{"norm": "rmsnorm", "norm_place": "pre", "rope_theta": 10000.0, "attn_scale": 0.0884, "tie_word_embeddings": false, "parallel_block": false, "extras": ["capped logits"], "optimizer": "muon_variant", "learning_rate": 0.0121, "lr_mult_down": 1.5, "schedule": "cos"}
MLP neurons of a small language model. Each row is named by its layer, matrix (down: output weights) and neuron, and shows model dimensions 0-95. Each number is 50 + 10 x the weight over its row's rms, rounded and kept within 0 to 99. A neuron's up and down rows have the sign that makes its largest values positive.
Before each neuron's rows, "raises" lists the tokens whose logits its output raises most directly, leaving later layers aside.

raises: "ations", "ities", "idad", "rit", "es"
L4.down796:55 48 74 43 44 62 35 59 56 55 55 43 42 60 52 51 39 42 53 43 52 45 49 45 56 49 23 30 69 38 60 57 60 50 45 52 49 46 88 64 66 59 46 32 45 48 32 59 71 51 43 46 68 52 46 63 45 57 67 43 42 52 44 64 51 73 65 49 53 55 43 45 52 44 32 33 44 43 56 43 52 44 60 59 57 67 49 33 64 56 56 61 55 59 51 48

raises: "wide", "ations", "ities", "lement", "ement"
L4.down560:48 37 61 59 65 61 46 43 51 62 39 43 68 50 58 58 59 49 44 50 49 49 57 52 65 45 51 45 46 55 70 57 47 63 71 68 67 36 48 64 47 27 46 47 47 48 57 54 48 52 35 31 53 64 45 54 52 42 57 41 58 66 41 52 50 44 68 54 64 37 39 42 47 61 38 48 63 38 51 47 45 33 61 70 51 45 51 44 47 47 58 74 51 45 60 45

raises: "ts", "ta", "ten", "ted", "ably"
L5.down818:58 39 35 30 59 49 30 42 45 43 56 45 55 70 47 52 45 54 71 32 50 36 38 57 53 50 54 39 49 61 45 75 55 40 62 47 49 40 52 44 47 46 64 50 36 65 41 57 42 61 56 38 33 34 70 59 43 47 41 48 65 42 59 56 50 56 38 54 62 61 65 50 49 46 39 43 33 51 49 59 51 42 49 52 42 59 62 47 48 49 57 52 58 32 53 44

raises: "itors", "uary", "wards", "itor", "ges"
L5.down1552:54 63 55 50 48 46 57 45 63 55 48 65 53 64 49 45 52 40 74 54 51 33 74 65 34 57 34 44 40 45 53 43 54 56 58 42 39 62 48 50 44 50 39 52 49 59 49 36 48 58 37 48 50 53 41 54 59 49 57 37 51 73 62 51 49 45 56 44 43 45 47 55 43 53 58 56 48 48 72 66 47 46 57 34 45 60 49 50 34 35 46 53 45 55 46 44

raises: "ings", "act", "leg", "at", "oper"
L4.down1160:54 45 45 59 60 56 72 65 69 38 72 58 29 55 44 50 51 57 61 64 62 55 68 68 50 44 49 50 41 54 53 67 53 51 29 53 42 47 56 34 41 58 57 55 48 43 62 50 55 53 33 39 47 38 38 58 47 41 54 66 49 64 35 58 58 62 46 38 45 73 50 48 51 40 53 39 51 36 56 63 80 42 58 56 58 40 53 60 31 54 47 36 63 52 33 49

raises: "gers", "ger", "pan", "gen", "bor"
L2.down1428:68 45 58 49 47 44 49 49 53 53 59 53 61 52 68 48 53 41 68 33 44 35 26 60 53 58 57 66 44 50 56 50 50 61 51 59 43 43 54 46 65 57 47 47 49 46 38 45 46 48 52 31 37 55 44 56 52 72 36 62 59 51 60 68 52 39 65 36 55 49 49 44 28 54 36 42 30 31 38 34 27 35 46 35 48 42 48 61 48 38 53 40 55 58 71 49

raises: "ures", "ography", "ary", "ation", "aries"
L4.down1275:50 49 50 44 55 53 65 70 68 55 52 48 59 43 67 52 57 59 57 63 43 43 46 57 51 56 52 47 61 58 46 56 42 62 38 64 60 59 39 45 55 29 32 62 47 52 33 74 57 43 32 23 44 51 45 50 45 66 61 51 52 63 41 70 53 44 45 60 37 47 56 57 38 39 64 36 59 66 52 57 33 56 49 47 64 55 55 45 46 52 43 49 45 57 47 47

raises: "ous", "r", "reat", "us", "ir"
L5.down1182:28 53 53 67 56 49 70 54 47 45 47 38 50 55 45 47 51 46 64 52 44 59 49 47 70 54 46 53 33 59 56 56 53 44 51 35 56 28 70 46 33 53 46 49 37 53 50 40 33 50 44 56 43 45 45 56 73 52 51 63 42 45 65 57 40 40 59 72 74 45 39 51 38 49 54 64 45 56 52 42 42 62 62 63 23 55 50 56 61 45 48 55 47 54 48 35

raises: "ti", "ter", "orders", "t", "ten"
L2.down1135:53 66 41 45 52 46 67 52 46 31 67 53 57 61 44 46 45 45 54 63 58 40 39 53 44 52 44 39 56 58 44 54 42 49 50 48 53 53 47 51 44 46 29 56 36 60 41 54 52 45 53 41 53 31 54 40 47 42 53 50 58 51 54 39 43 40 36 46 40 58 39 59 36 54 63 64 52 57 53 71 55 25 47 53 47 46 59 43 36 54 45 42 65 53 45 44